config.toml
n_layer = 12
d_model = 192
n_head = 6
n_kv_head = 6
head_dim = 64
d_mlp = 768
vocab_size = 4096
activation = "squared_relu"
norm = "layernorm"
norm_place = "pre"
norm_eps = 1e-05
positions = "rope"
rope_base = 10000.0
rope_fraction = 0.5
qk_norm = false
attn_scale = 0.125
bias = "none"
tie_embeddings = false
parallel_block = false
init = "uniform"
init_std_qkv = 0.0269
init_std_o = 0.0
init_std_up = 0.0269
init_std_down = 0.0
optimizer = "adamw"
lr = 0.00199
beta1 = 0.9
beta2 = 0.98
weight_decay = 0.11
lr_head = 0.00816
warmup_steps = 241
schedule = "wsd"
decay_fraction = 1.0
decay_shape = "pow"
final_lr_fraction = 0.02
batch_tokens = 65536
seq_len = 1024
doc_mask = true
train_tokens = 244800000
steps = 3736
dataset = "wikipedia_en"
MLP neurons of a small language model. Each row is named by its layer, matrix (down: output weights) and neuron, and shows model dimensions 32-127. Each number is 128 + 24 x the weight over its row's rms, rounded and kept within 0 to 255. Numbers have three digits each.
After each neuron's rows, "raises" lists the tokens whose logits its output raises most directly, leaving later layers aside.

L5.down481:140095141157099128111129108139141117071131112142169164100123110073125136136127138166157112141097121210097132128139108125129096124113138143132144129146120129112111156117120155083153136137135136123139140152128120160144134105141130111117071089082139151101128135130124155124103124120098136133
raises: "s", "ort", "orts", "any", "ing"

L9.down320:155166133148115127128128078163132138154156141131136128112136154118117080155145085135092160156156133102167185136100078091139125114115128122087136122116138123142141124094088162124123131121114101102133126123173160156153121114062095103135123171129126142084114104119167102132098137173108149124
raises: "ensus", "areer", "ultural", "ts", "ulture"

L9.down676:109134165107162134167155141159058122140164156155148144139130140102104117132143115147108134103089110152118090172139105113139101114117151105139124094074131133150109127124103153154132138135107152126163158136166119109161090102101102122116117121193142131150122154117107150143111154139104100125
raises: "al", "ally", "ast", "ach", "-"

L9.down118:158117046176161117160129079116149124159140112135135142104163095162104108157134149112105153147098135158104124108121079110091151134114112141148112138112114105099136180119132158111139114106151116101204142155119148123150174115114148165123146140147119068155119165137137128137123115110100107144
raises: "d", "rial", "roll", "rat", "ral"

L9.down586:144116075123107093089137106129123143158098128131130099130152140133114154105170112126148140111091150161081105089111097118132139147134126105125165135160130089150142128100160098146136121152071121114127129108104137108180113113131154113134132172130104073148128130098171134121090094129126119156
raises: "',", "'\n", "'", "-", "−"

L2.down232:128116119095108141168123135119120122086109119168121123115158149089175142105173109137114090163098093129126149100129087155107135148148114141086110103139146140112105111134083137157132110142095081141128151109141140111106115133124158161107126116124144124164130118139137155155115170127161101137
raises: "ou", "iss", "ades", "oul", "ues"

L6.down667:123151136138124209142094078128128056104158168170104134094087149111181144119129102131120125108143129168130103138076110117115103103146103164107121140171116104120113091095123179111129115134143132160146173180110125130147129137178119121125085119129120132128123146091109150157133094160125121126
raises: "az", "ic", "azine", "ate", "ical"

L9.down569:122102117146153096131094175130110100135130128169072127146115181153122094132096112145139145095111141112124153129115122104135141133107112149113133144147140091121141085107122137141142144103125154111146145137137121103081091139178113137141153149139172096138097163124146089152141131175128100102
raises: "ation", "ative", "ations", "nt", "iginal"

L8.down645:125148151098130139168131176096099201125132121121122117145160103099110165119065184138108107109111118150134125134096121154116089106104110146174086139135143107132177110147108149130160162141163141120145122158111141096118150112131094172117141152106104148157099156143144135151120113115088169110
raises: " include", " are", " were", "uch", " have"

L9.down63:122107120123102127144121110132152128113139172151160146141140109112119161140115130098118122125113172094126129156134110146118144088145138161106157138141117099138133149139153147135141117136113154160087149122152111084137130126123138129112161135132159139144105129077120113165123108115129084126
raises: "is", "ises", "ise", "ising", "ization"